config = dict(
    vocab_size=8192,
    qk_norm=False,
    optimizer='adamw',
    lr_head=0.0074,
)
MLP neurons of a small language model. Each row is named by its layer, matrix (up: input weights) and neuron, and shows model dimensions 0-127. Each number is 128 + 24 x the weight over its row's rms, rounded and kept within 0 to 255.
After each neuron's rows, "fires after" lists the tokens most often just before its 100 highest values on Wikipedia text that the model never trained on.

L13.up584 [118 145 132 157 140 105 126 128 160 130  86 159 146 151 119  80 115 151 123 104  91 103 111  99 157 108 145 101 161 101 128 133 105 118 136 151 149 109 115 130 187 111 102 127 166 143 135 148 169 152 145 121 143 168 118 171 139 110 140 106 142 137 143 173 118 169 140 116 141 175 152 149 170 120 113  95 124 106 126 144 128 107  90 127 145 158 115 120 112 142 161 107  78 171 124 118  96 124 105 142 104 122 100 142 169 128 156 173  89 118 168 121  86 119 127 111 135 123 137 134 129 145 131 108 123 112 128 126]
fires after: "  ", " Votes", " 1", " votes"

L12.up76 [123 145 147 186 139 141 119 104 102 114  89 120  97  99 143 191 121 119 113 158 144  93 121 137 114 163 117  90 115 133 142 130 102 156 158 159 176 127 122 151 149 137 181 120 134 143 119 134 143 106 155 128 125 126  94 175 128 135 180 128 126 123 126 130 158 149 122  66  98 105 145 130 127 115 148 147 152  78 123 120 121 163 124 132 123 124 128 120 127 128 115 169 103 126 107 101 136 134  91 106 124 104 106 133 152 138 147  95 157 163 119 102 117  94 133 119 169 139 113 113 152 108 155  97 109  79 122 123]
fires after: " in", " the", " of", "In", " mid"

L9.up202 [107 129 131 137 131 101 127 157 144 101  94 166 123 143 118 153 177  92 108 129  77 127 116 134 121 175 111 155 151 107  98 114 119 113 103 132 128 175 141 144 121 143 164 114  94 139 152 138 156 140 148 145 123  89 131 184 133 118 115 128 114 141 168 122 154 128 134 107 159 122 120 125 146 102 140 125 115 131 141 107 137 157  90  97 174 153 110 120  92 154 132 139  79 123  87 107 151 136 140  94 152 161 107 165 118 144 132 112 129 123 131 178 105 143 154 136 136 127  92 115 151 112 108 157  72 107 115 167]
fires after: "|", " the", "-", " of", "\n\n"

L9.up182 [138 114 121 129 129 131 120 104  99 138  99 176 115 148 129 134 129  78 130 123 156 146 199 156 105 129 122 122  91 131 115 117 120 141 133 126 156 126 120 143 122 112 173 127  71 186 166 149 123 104 107 126 142 151  91 131 120 123 181  94 153 112 121 135 127 187 141 121 101  99 135  83 124 111 133 172 160  95 150 127 166 165 148 124 147 111 120 121 133 120 132 140  87 148 176 139 136 152 109 145 146 124 124 140 162 126 128 127 136 127 128  91 173 111 138 130 169 115 108 129 160  95  74 117 131 100 179 132]
fires after: " in", "In", " 18", " the", " In", " 17"

L14.up312 [ 83 151 156 122 129 132 135 140 105 132 126  97 171 110 117  73 109 135 100 125 124 146 123 121 100 127 154 177 129 137 100 128  96 102 137 154 131 122 135 105 161 143 142 107 160  85 106 147 120 152 122 184 181 126 108 143 132 138 106 125 128 107 171 138 118 136 122 109 124  88 123 148 142 130 163 136 153 150 140 142 131 131 100 114 165 160 122 115 124 133 117 113 110  88 162 123 160 120 105 139 136 143  79 116 125 129 151 168 117 168  91 158 150 165 167  85 157 139 125 145 175 129 107 102 115 174  74 113]
fires after: "-", "|", " as", " and", " As"

L14.up271 [107 121 165  95 150 138 104 149 101 100 142  80 120 129  99  54 139 135 157 164 133  89 110 114 124 123 143 142 110 165 135 114 126 146 153 144 178 158 116 153 114 110 148 114 111 131 128 112 103 146 160 132 133 119 142 125 101 144 142 163 132 151 151 161 160 169 132 103 106 160  99 132 131 158 131 121 131 147 138 158  95 118 162  77 160 127 119 115 155 131 143 146 142  92 148  97 129 108 134 151  73  95 111 137 167 115 147 114 107 118  99 122 164 137 154 142  92 124 134 146 106 115 112 115 106 101  80 132]
fires after: ",", " (", " \"", "\""

L12.up280 [116 133 172 122 159 158 124 136 145 139  84 143 114 135 123 142  94 144 150 121 123 161 112  77 160 138 110 115 129  90 138 120  88  93 154 138 163 163  75 142 121 116 128 125  90 183 131 135 124 113 162 147 153 167 159 176 145 128 116 152 130 145 139 113  98 146  78 107 146 138 120 169 177 112 115 111 157 129 142 123 152 149 136  91 146 103 117 120 139 191 141  92  99 133 136  91 136 130 133 154  92 158 107 158 117 151 125 137 111 122 139 147  93 114 128 119  95 118 171 144 140 118 110 109  73 138  93 127]
fires after: "–", "-", " under", " a", " in", "/"

L16.up298 [ 96 148  96  72 152 122  90 126  73 134 161 123 122 109  51 124 133 100 120 123 150 131 138 140 110  86 115 187 149 121 115 141 138  96 101 131 138 138 132 157 121 152 152  86 132 120 147 140  84 131 111 150 147 159 101 147  93 113 134 129  99 145 150 148 130 133 116 116 174 163 108 109 135 129 184 112 122 161 133 146 117 141 161  85 166 131 118 160 123 167 174 147 106 119 123 131 158 115 147 155 129 106 106  97 139 137 124 132 178 128 108 136 135 105 153 168 121 112 166 133 130 109 108 112  92 126 142 118]
fires after: "-", "|", " o", ","

L4.up726 [116  93 151 164 202 107 128 129 166 121 115 141 102 125 109  88 109 118 122 154 148 135 159 145 114 163 107 135 145 158 133 118  96 131 138 133 115 180 115 128 113 118 109 125 118 110 103 102 104 125 132 138 133 107 143 146 132 118 149 141 133 130 170 126 142 153 145 129 135 167 119 132 169 102 156 117 162 142 179 177  87 125 119 122 105 139 116 137 160 120 142 106  83 117 151 147 104 105 137 108 138 199 120 103 110 143 148 129 112 125 124 101 125  76 137  95 143 127  75 158 194  45 116 143  92 125 149 111]
fires after: ",", " —", " |"

L4.up348 [108 157 105 150 174  74 164 162 149 136 124 122 112 139 137  77 100 148  92 131 131 121 107 134 104  97 164  95 130 134 103 114 127 154 118 131 127 177 118 111 153 121 123 125 152  65 134 154 135 149 154 145 137 124 151 101 134 108 100 150 101  93 151 146  90 143 164  91 157 158 115 176 147 169 171 137 132 109 151 154 140 131  99 143  82 126 122 144 162 142 121 131 133 140 178  87 101 118 130 148 121 133 101 134 127 134 119 112 131 155 123 117  99 104 124  96 104 144 103  99 117 134 161 124 112 134 165 152]
fires after: " |", ";", "|", " Ste"

L9.up546 [ 71 124 143 140 156 119 163 144 167 115 123 116 125 124 142  73 154 146 111 139 139 138 107 112 128  98 119 126 141 146 105 154  82 165 149 165 137 178 107 174 161  79 133 130 158 108 138 151 148 124 127 125 110 147 134 131 125 129 106 135 116 114 160 153 113 150 125  90 151 142 139 150 132 135 161  97 128  93 158 107 121 130 121 127 129 115 120 114  89 117 111 134 143 119 118 114  70 149 117 132 148 188 129 179 131 143 162  92 139 116 148 128 115 135 143  96 147 123 105 161 166  70 100 118 128 140 134 165]
fires after: " |", "|", " (", " the", "="

L16.up8 [132 143 110 127 131 145 106 169 135  90 164  88 132 122  75  99 123 120  93 153 153 130 119 161 146 136  92  73 154 108 103 141 115 128 113 179 113 150 177 103 119 141 140 128 143 144 115 162 121  80 107 149 119 147 134 172 137 122 145 115  94 154 143 161 128 160 135 144 146 157 129 100 139 180 155 125  77 143 142 115 138  92 168 141 122 130 101 115 132 136 139  76 126 154 147 166 169 134 138 128 109  96  94 177 112 145  98 142 112 127 134 139 148 137 129 141 145  91 136 118 151 117  89 165 172 143  95 142]
fires after: "°", "|", "′", " g"

L16.up85 [ 82  75 133 102 167  80 133 137 103 129 130 132 140 151  88  91 142 123 132 122 133 151 108 132  86 119 136 141 120 191  91 140 155 134 131 155 134 142  85 141  80 127 189 153 136 167 149 130 130  71 157 115 129 122 136 151 154 121 157 154 130 129 167  88 135 117 111 123 116 120  96 122 142 132 101 141 114 179 150 127 141 161 147 135 138 104 125 149 139  90 130 104 144  82 153 134 126 124 127 165  91 169 126 165 140 142 151 143 162 140 110 142 141 117 132 157 123 105 138 142 134  97  89 154 141 101 120 155]
fires after: "-", "|", " c", " pro", " tri", " |"

L13.up670 [140  97 131 142 122 112 179 153 120  84 112 163 133 132  66 137 152 130 155 154 139 105  84  88 158  91 131 161 114 101 108 138 127 136 134  95 114 116 102 133 157 121 100 120 183 122  61 120 154 119 147 110 173 124 146 139 167 133 174  98 129 110 150 105 172 159 124 108 106 147 126 177  99 131 116  94 110 114 160 117 112 143 124 142 147 146  99 135 103 139 160 167 102 138 129 121 143 141 132 151 133 183 107 139 143 150 168 140 109 114 135 132 122 111 121 131 158 104 132 155 123 143 131 109 132 109 109 105]
fires after: " |", " votes", "C", "  ", " income"

L6.up735 [124  88  84 136 152 132 151 129 133 137 131  96 156 111 152 139 100 137 124  85  95 133 128  93  65 101 118 128 113 143 170 115 117 123 146 145 113 148 123 130 104 142 196  89 145 101 151 122 147 144 146 107 130 102 126 159 127 130 169 138 123 111 132  94 118 148 100  94 165 142 152 156 143 127 146 162 124 149 210 120 146 129 115 151  96 117 122 111 150 129 159 125 127  87 145  94 119 126 118 145 159  91 107 152 111 105 136 159 158 138 138 114 123  94 161 112 130 211  90  96 137 129 126 137 126 111 174 174]
fires after: " of", " |", " in", " and", " to"

L12.up263 [ 86 124 176  83 147 155 134 142 109 159 122 122 111 158  84 158 121 150 128 119 103 132 116 123  84 157 124 116 160 115 121 116 139 124 195 135 141 151 143 141 163  97 176 149 106 108 126 126 137 154 130 132 133 105 159 173 159  96  97 165 100 140 159 112 118 131 128 122 135 123  96 133 143 119 109 162 161 120  84 153 102 173 126  69 108 100 111 109 117 117  89 164 162 140 132  93 120  99 152 164 129  88  93 183 152 120 117 156 151 117  76 150 152 129 143 156 101  98 115 143 126 139 139 124 153 152 157 157]
fires after: " |", "|"

L14.up40 [119  99 130 128 103 159  97 134 127 137 140 128 122 143 153 100 163 105 176 123 123 174 124 116  90 126 134  74 141  91 146 120  99 113 132 150 129 162 172 134 114 107 132 111  99 102 159  95 104 123 115 187 111 116  92 124 156 124 146 140 127 137 118 143 148 166  70  67 180 126 156 138 134 139 145 121 112 114 133 144 144 131  86 118 136 153 117 107 123 158 119  93 131  92 123 127 176 136  98 127 137  75  78 122 141 121 123 151 118 150 116 108 111 120 138 133 101  78 139 115 142 138 126 142 124 130 128 165]
fires after: "′", ".", " from", " to", "°", " over"

L7.up292 [152 125 121 136 132 106 130 116 135 131  82 147  90 105 144 145 139  85 149 139 115 152 172  85 130  78 138 126 115 142 144 135  88 175 157 141 169 133 103 195 119 103 196 116 121 141 145 150 124  90 134 155 107 140 152 103 129 126 134 103 167 102 141 133 176 149 132  82 126 139 141 131 140 125 122 147 149 102  92 141 144 181 127 148 138 145 114 127 115 160 100 139 113 139 164 122 153 137 127 109 111 120 113 112 118 128 162  76 145 161 116 116 143 107 154 130 120 162 134 121 137 120 115 128 107 123 100 129]
fires after: " in", " as", " of"

L12.up577 [153  95 124 181 170 162 123 107 130 172 139 100 151 143 142 104 108  92  97 139 159 121 163 139 163 128 121 116 104 131 172 119  99 109  91 163 130 151 142 121 111 161 142  84 117 120  81 125  92 140 157 172 175 132 106 183 132  98 143 101 142 136 133 105 112 137 126 103 157 115 133 120 137 150 148 166 145 162 110 149  85 128  92  80 117 123 112 134 150 129 160  96 108 132 154 127 107 151  88 116 105 140 106 129 122 135 184 162 128 100 126 106 131  99 178 123 127 146 144 147 167 104  96 122 112 124 140 130]
fires after: ","

L11.up568 [146 107 141 137 114 135 127 146 109 157 143 132 120 103 101 155 133 180 137  86 136 177 172 137 153 144 145  99 127 130  91 113 106 142 147 146 144 154 134 121 115  97 123 108 134 162  89 149 107 120 169 127 127 123 149 147 127 118 109  96 134 186 133 146 124 105 127 145 107 143 113 167 141 118  88 174 139 109 104 141 124 139 120  98  97 111 122 147 164 141 126  49 139 146 171 119 116 151 140 119 124 113 115 109 158 134 169 132 143 131 138 130 169 121 139 105 122 108 118 140 182 159 131 152 137 139 164 109]
fires after: " |", "Pe"

L16.up450 [155 147 134 132 135 157 116 136 122 146 127  93 149 149  90 105 131 139 105 150 149 116 118 141 153 131 125  85 133  98 130 127  57 121 143 126 138 140 140 125 141 125 107 102  67 126 116 156 124 140 105 111 157 154 143 122 131 110 100 127 132 141 168  94 141 117 138 131 161  88 161 136 189 150 135 143 113 149 177 132 120 171 124 132 131 136 108 149  88 155 205 120 119 154 112 126 118 163 157 107 110 145 120 151 123 170 155 138  98  96 137 105 115 124 123 109 115 137 168 101 152  83 104 121 143 134  96 126]
fires after: " $", ".", " .", ",", " ("

L16.up215 [110 140 112 127 148 104 156 153  94 101 130 143  94 138 111 143 142 116 149 160 100 141 130  93 134 136 100 132 108 183 115 143 128 118 139 132 138 144 132 158 132 121 126 114 114 140 101 116 157 117 126 169 113 105 152 184 165 162  85 156 159 114 119 145 140 141 126 109 131  98  90 129 153 148 130 123 105  95 119 127 110  82 148 143 140 136 120 113 132 109 159 136 135 119  69 116 102 131  72 155 124 156 143 175 148 147 142 117 119 116 122 150 133 149 132 153 112 150  59 156 141  95 136 129 106  87 138 125]
fires after: "-", " Inter", " of", " (", " and", " CO"

L16.up250 [120 131 113 141 137 141 112 124 137 127 137 171 116  95 123 141 122 168 140 135 117 124 151 114  97 158  69  94 159  95 116 154 100 101 158 125 159 143  89 148 168 130 140 127 102 108 120 117 151 100 117 145 170 146 115 133 139  82 123 159 105 113 160 129 126 126 154 103 116 103 163 121 136 119 123 101 134 126 106 127 139 141  92 131 156 165 115 132 149 169 158 113 136 128 165 163 147 116 115 122 126 115 106 151 144 172 113 120 145 137 110  59 138 113 124 122 145  75 104 120 162 131 150 124 102 132 160 178]
fires after: "=", "N"

L9.up329 [100  89  89 118 176 130 137 140 120 113  76 137 118 114 148 132 155 131 155 117 143 163 169 140 167 164 101 139 146 157 162 100 119 165 146 123 124 163 128 135 127 133 185 112 172 113 125 151 131  79 116 121 117  82 114 161 133 123 136 110 129 104 126 118 107 167 125 111 152 131 167 157 133 100 132 165 135 120 103 135 122 177  98 136 143 137 115 109 106 158 119 111 136 138 140 156 125 137 121 146  96 108 118 126 126 139 116 120 134 149 100  89 129  69 176  84 143 146 130 126 142 127 147 119 155 113 125 137]
fires after: " the", "The", " of"

L10.up118 [118  51 111 159 141 125  95 165 140 120 109 142 114  78 135  67 120  78 147 114 123 140 112 118 165  96 141 133 128 111 105 147 138 109  99 157 115 125 126 146 143 103 105 114 131 112 129 122 118 143 127 132 159 121 142 130 131 129 106 109 147 131 130 133  89 161 130 123 114 166 136 188 106 169 149 110  57 115 164 129 115 119  82 116 136 108 118 143 134 149 155 141 106 119 105 120 118 113 147 149 117 113 124 153 123 167 143 176  85 143 126 133 112 119 136 147 114 135 146 137 158 118 122 144 143 152 123 157]
fires after: " |", "  ", " in", "°", ";", ","

L14.up692 [101 115 175 133 101  94 116 168  86 173 122 133 110 103  75  76 127 110  99 179 103 107  88 118 124 129 147 148 154 117 108 131 132 124 140 134 141 121  96 124 175 127 101 141 132  99 150 126 164 179 152 106 141 129 151 146 130 120 148  95 141 132 182 163 123 166 125 108 127 128 101 148 138 113 113 128 113 150 187 124 104 136 100 126 122 151 124 150 116 138 159  88  66 105 134  70 129 123 141 126 129 106 103 127 139 106 153 147 122 175 152 114 118 130 163 105 138 138 173 125 125 161 115 160 110 106 114 119]
fires after: " was", " to", " at", " |", "  ", " would"

L12.up242 [135 128 157 162 163 129  92 197 151 132  89 114 113 110 138 140 109 112  91 139 112 120 118 131 154 153 154 120 207 112 113 137  83  85 133 142  96 182 122 127 124 119  89 108  65 146 108 102 133 120 136 148 172 139 114 167 162 138 116 166 100 111 131 151 118 191 140 109 163 145 148 133 127 162 144 128 111 116 112 133 143 146 131 136 103 137 113  93  83 128 128 120 135 165 103 130 121 134 131 103 106 131  93 151 130 116 124 183 102 136 117 107 124 124 135 141 111  86 124 153 174  89 124 142  91 122  95 108]
fires after: ",", "–", "6", "16"

L7.up407 [147 118 114  89  95 172 142 135 122 140 148  55  69 135  97 136 116 113 100 132 143 161 127 132 103 164 121 117 149 132 138 136  76 120 146 152 111 134 158 135 139 135 130 107 108 120 112 123 117  81 121 201 153 136 111 180 143 125 156 125 119 130 135 142 118 135 136  81 169 116 113 134 106 128 153 130 146 144 133 130 114 133 113 135 124 112 132 141 118 171 106 126 100 108 164  90 115 159 108  77 114 137 120 114 144 164 141 143 133 156  96 150  94 106 150 112 153 111 131 127 160 101 125 119 105 138 122 119]
fires after: "|", " the", "-", " The"

L7.up105 [154 137 157  94 133 119 127 136 111 159 146 137 110 115  82 178  84 128 104 100  52 152 111  98 133 109 100 100 139 123  82 155 112 160 134 132 121 172 106 137 127 137 136 154 104 152 101 146 134 128 134 137 136 136 150 146 131 114 124 167 119 123 118 118 114 132 112 113 114 123  63 134 120 118 122 107 129 168 117 180  98  92 143 121 132 153 107 145  93 136 139 132 140 137 123  85 160 122 111 113 118 115 131 155 109 104 134 131 147 125 143 154 169 158 188 110 117 137 119 144 149 108 172 203 102  95 132 141]
fires after: "-", "=", "En", " Add"

L9.up356 [ 92 145 109 116 126 133  97 161 126 123  89 113  89 143  97 129 111 141 121 146 101  87  91 156 124 179 116 110 161 164 135 104 147 132 128 131 125 138  89 149 159 103 133 153 169 150  67 126 143 154 106 182 157 112 135 152 137  94 142 181 105  98 140 139 117 169 169  72 107 120  75 120 124  89 131 146 118 100 161 151 107 142 118 143 142 185 118 126 127 132 150 119 105 172 134 108 132 121 102 171 141 175 108 144 127 146 157 136 152 133 144 106 141 157 115  88 106 125 119 122 152 116 134 159 134 130 147 141]
fires after: " |", "|", "=", ":", " income"

L11.up241 [146  90 157 143 144 112 136 152 112 121 126 140 119 111  97  82 115  79 141 159 135 148  93 109 125  91 150  90 119 116 111 136 137 166 126 125 134 167 121 134 118 127 116 130 123 111 110 150 145 130 173 118 139 130 158 152 129 135 114 155 133 107 112  91 154 122 109 125 146  91 145 129 204 132 163 134 106 130 109 154 108 143  88 133 150 147 116 118  93 149 116 143  91 170 123 118 113 100 140 115  71 156  95 131 124 150 112 146 140 135 128 131 127 133 173 123 125 147 178 144 126 111 148 105 135 114 107 154]
fires after: ",", " and", " were", ";", " was", " a"

L14.up191 [ 67 118 183 128 106 160 120 169 124 111 143 135 164 146 123  84 120 133 133 126 105 111 120 136 157  96 124 141 148 118 112 120 114 121 122 149 139 151 131 130 133  71  79 114 167 138  95 131 132 156 144 101 154  99 140  96 175 151 135 146 136 138 162 100 114 103  69 102 115 120 106 151 148 132 150 108 117 102 186 134 170 133 150 137 121 146 104 138 138 131 135 153 111  88 123 128 125 136 163 151  79 121 114 132 152 113 131 146  78 129 163 147 175 121 157 124 152  67 128 142 126  80  92 172 108 116 125 133]
fires after: " |", " did", " does", " Did", " could", ";"

L9.up579 [106 160 109  98 145 139 159 149 118 140  95 100 116 175 147 194 118 161  94 120 132 123 123 107 136  95 112 131 139  84 130 150  92 126 134 133 147 147 102 152 138 130 133 109  97 139 144 142 161 137 135 148  89  87 107 157 147 107 114 107 132 135 154 128 153 167  86  77 123 146 108 135 102  95 169 132 143 150 116 153  95 149 127  92 108 137 101 166 126 158  99 123 121 128  97  51 146 164  93 157 130 148 120 176 143 100 196 137 119 148 124 154 103 101 159 119 147 136  87 111 137 141 114 125 161 101 133 156]
fires after: "|", " /", "-", "Rel"

L5.up408 [118 111 105 128 156 118 112 146 152  98 113 153 110 115 135  90 148 125  92 130 115  78 126 147  61 143 144 100 155 132 107 127 129 132 153 129 158 150 125 144 116 145 134 129 129 158 140 143 131 120 137 133 170 148 133 149 131 122 145 178 125  72 150  98 158 179  96  81 149 134 156  67  90 116 117 119 143 129 135 128  98 118 115 126 130 170 117 130 154 125 138 126  88 136  79 106 124 119 117 158 134 101 115 154 138 112 126 171 115 140 139 144 123 113 125 125 151 167  88  99 105 153 150  92 154 154 180 147]
fires after: " |", "|"

L13.up588 [129 127 162 138 137 124 118 103  79  96 126 122 164  96  93 109 144 117 131 139  90 105 114  74 120 132 100 137  98 132 124 113 114 123 137 143 168 125  96 123 110 131 142 102 107 133 118  95  91 157 137 157 163 188 120 108 139 138  90 120 127 137 128 107  82 134 105 114 131 136 142 120 120 144 125 153 143 190 133 125 122 162 114 112 164 112 117 138  87 173 158  88  85 115 108 151 135 135 158 126 113 135 107 146 146 156 178 133 130 150  78 125 133  89 151 164 120 131 149 137 183 102 130 157 108 131  85 147]
fires after: ".", "-", "/", " o", ","

L11.up528 [141 132 174 130 169 137 105 110 139 117 141 114 120 129 112 114 116 114 131 139 156 153 103 115 130 131 130 123 151 116  85 131 127 132 163  98 121 145 114 129 109 124 133 114  63 127 131 108 130 159 136 146 152 140 116 164 107 122  99 136 114 133 161 104 145 158 162  96  87 150 151 148 161 110 107 111  81 137 125 169 153  91 137 116 143 156 120  76 124 144 158 128  63 109 128 108  86 110 108  95 106 148 140 140 110 134  99 173 120 141 138 140 177 107 143 141 111 144 188 190 152 100 104 115 112 141  85 103]
fires after: ",", " to", " qu", " \"", "'", " can"

L12.up141 [148 160 138 120 161 110 137 137 140 115 143 180 139  92 124 147 131 125 118 111  72 109 119 106  92 144 129 103 102 134 102 106 136 114 191 160 120 120 121 154 121 125 103 112 161 113 116 155 146 166 135 130 118 134  85 175 172 123 137 114 146 137 180  82 143 172 102 117 133 112 159 116 123 147 150 153 110 130 169 135 172 105 111 143 126 121 116 163 149 114 173 139 110  88 127 129 146 155 139 137 110 103 116 187 103 154 157 115 134 155 170  83 101 109 163 111 112 154 115 102 131 131 133  85  81 104 177  99]
fires after: " of", " to", " in", "t", " for"

L16.up497 [ 95 193 147 120 138 185 126 109 126 141 109 113 165 147  91 132 139 107 151 152  99 123 118 126  75 132 133 126 106 139 131 152 143 163 173 155 127 138 111 137 147 103 141 161 145 117  92 141 112 163 151 104 161 103 144 107 166 137  95 141 146  87 161 130 122 125 140  77  84 124  99 138 157  98 123 112 178 120 147 151  96 138 121 115  86 164 117 147  92 158 136 147 130 129  84 116 115 141 119 157 116 116 113 143 150 150 144 153 137 133 114 137 171 123 203 103 141 129 107 115 103 115 136 110 143 125 127 122]
fires after: " |", "-", "|", " and", "="

L11.up66 [136 131 121 121 157 100 142 144 139 147  99 113  86  90 108  94 106  80  92 154 133 105 141  86  83 103  83 131 129 142 140 161 105 143 183 149 129 159  86 120  91 132 138 153 123 153 108 119 112 121 114 171 131 127 135 104 148 130 124 173 106 131 110 136 133 143 115 107 120 111 142 124 135 136 145 138 147 161 112 137 122 139 119 113 137 141 122 189 130 168 184  89  90 134  91 116 112 140  59 170 137 119 106 145 131 111 114 170  74 109 135 141 112 122 144 132 125 136 128 140 152  74 123 139 167  99 116 137]
fires after: " |", ";", "|"

L9.up93 [133 144 195 163 150 150 151 165 126  91 109 136 133 156 110 130 137 135 143 143 111 145 152 158 111 169 121 156 133 140  88 124  81 153 139 147 104 125 127 150 176 114 101 108  91 123 144 161  82  98 137 117 102 119  68 125 127 127 104 144 135 166 124  88 159 131  95 138 130 109  88 153 154 112 122 106 147 121 139 141 122 183 144 101 102 120 114  99  89 121  98 107 120 108 142 139 104 102 126 139 147 124 109 128 126 155 151 123 177 135 112 150 106 160 165  88 124 150 182 136 144 102 124 155  86 113  63 146]
fires after: "|", "-", " dis", " re"

L12.up313 [151 155 136 165 141 161 127  91 120 116 121 166 100 129 109 171  84 102 120 165 124 120 159 128 121 129 117  94 153 109 139 130 138 150 125 126 175 123 117 177 150 114 171 120 105 147 122 122  73 113 131 170 175 150 121 143 132 121 127 142 114 116 122 120 129 158 106  78 114 101 114 114 147 128 139  99 155 146  94 132 139 156 139 104 135 140 120 152  87 126 110 103  85 136 112 117 153 120  84 132  71 125 105 131 138 135 139 133 124 146 127 106 114 110 144 155 152 118 135 127 150  97  89 157 120  95 139 114]
fires after: " in", "-", ".", "In"

L11.up315 [105 155  96 118 134 107  78  97 133 110 106 132 160 103 119  94 103 129 145 129 125 142 126 121 148 102 107 134 126 111 101 124 123 139 134 153 147 161  97 165 163 125 135 118 117 141 123 156  51 129 150 114 140 170 164 154 151 132 107 113 140 105 135 131 110  94 159 130 125 123 115 122 165 149 189 111 130 108 139 125 138 154  91 135 136 119 100 119 137 113 154 115 132 116  69  96 134 125 163 167 103 153 117 193 118 144 173 143 109 111 107 166 157 108 133 149 105 134  96 145 149  97  93 139 131 137  97 170]
fires after: "-", "'", " \"", ".", " ("

L4.up94 [119 102  95 161 123 149 120 162 137 116 173 126 114 180 120 105 137  92 120 144 172 114 146 126 109 117 125  90 136 128 140 136 110 116 151 124 116 127 146 139 124 135 123  80 115 162  80  86 122 155 101 177 112 108 158 162 151 131 120 107 137 133 199 153 137 146 110 116 152 143  95 106 139 112 157  83 137 135 151 170  75 115 112 135 132 123 118 110 132 136 136 116 119 111 129 120 169 138 123  88 120 151 117 117 112 117 157 153 119 138 107 124 167 102 150 128 163 120  84 154 150  81 121 118 106 154 133 118]
fires after: " |", ",", " was"

L10.up644 [124 107 115 150 186 141 124 122 126 129  94 146 147 128 120 132 140 127 110 153 133  98 126 138 129 179 130 106 131  80 150 127 116 149 183 104 142 124  96 162 163 100 192  84 126 109 116 164 164 130 132 111 134 127 137 173 138 119 150 144 140  93 137 128 150 150 134 103  58 107 149 135 136  87 175 169  89 128 140 126 155 170 131  92 149 145 108 113 139 113 113 136 136 112 166 115 103 146 134 124 128 136 126 158 145 139 140 139 157 135 120 142 106 118 173  88  82 165 165 120 116 138 124 108 123  91 117 127]
fires after: " in", " of", " from", " the", " at"

L6.up492 [ 92  88 106 157 156 155 168 164 116 108 135 145 142 172 130  98 144 146  86 140 138 125  97 142 147 137 123 115 128  99 111 137 128 142 140 105 121 171  93 140 177 131 136 118 153 144  99 101 113 133 106 159 127 136  98 150 160 141 112 189 120 132 138 109 132 114  87  91  99  70 134 150 149 129 143 102 122 124 118 135 127 123 117 132 105 179 108 140  78 157 159 100  96 127 108 113 114 142 177 123 100 117 118 173 160  89 118 147 129 140 149 125 127 153 140 133 121 128 135 151 130  96 105 125 137 125 137  88]
fires after: " |", ";", " Did"

L16.up453 [ 95 167 135 114 115  83 132 121 109 110 154 171 136 134 153 116 143 152 146 156 146 132 144 135 128  84 106 136 149  81 115 157 116 142 111  95 137 109 156 152 134 129 133 160  87 124 106 124 147 101 131 134 112 191 103 152 126 134 117 145 139 135 151 119 128 165 158  83 111  94 182  69 129 136 134 137 124 120 139 106 122 102  89 152 161  98 120 102 108 134 124 146 115 108 121 171 148 124 143 129 121 152 140 158 150 134 120 111 165 139 118 129 125  99 108 152  82  91 163 144 128 172 149 148 116 133 135  68]
fires after: "=", "J", " B", "N", "A", "The"

L11.up530 [124  78 140 156 162 144 119 146 108 102  79 137 146 154 118  85 113  99 127 159 145 149 130 142 131 140 145 108 150 103 144 108 152  90 149  98 150 178 120 141 123 126 165 113 113 150 100 115  88 177 111 140 152 138 130 145 153 137 125 186 143 105 122  83 180 164  98 127 110  95 158 107 141 122 111 139 115 107 128 140 107 123 127 123 118 133 117 115 149 120 157 177 105 156 117 120 126 128 117 128 100 117 110 150 119 130 134 198  97 139 143 121 103  89 131 112 105 139 152 138 129 120 127 111 144 149 125 118]
fires after: ",", " |"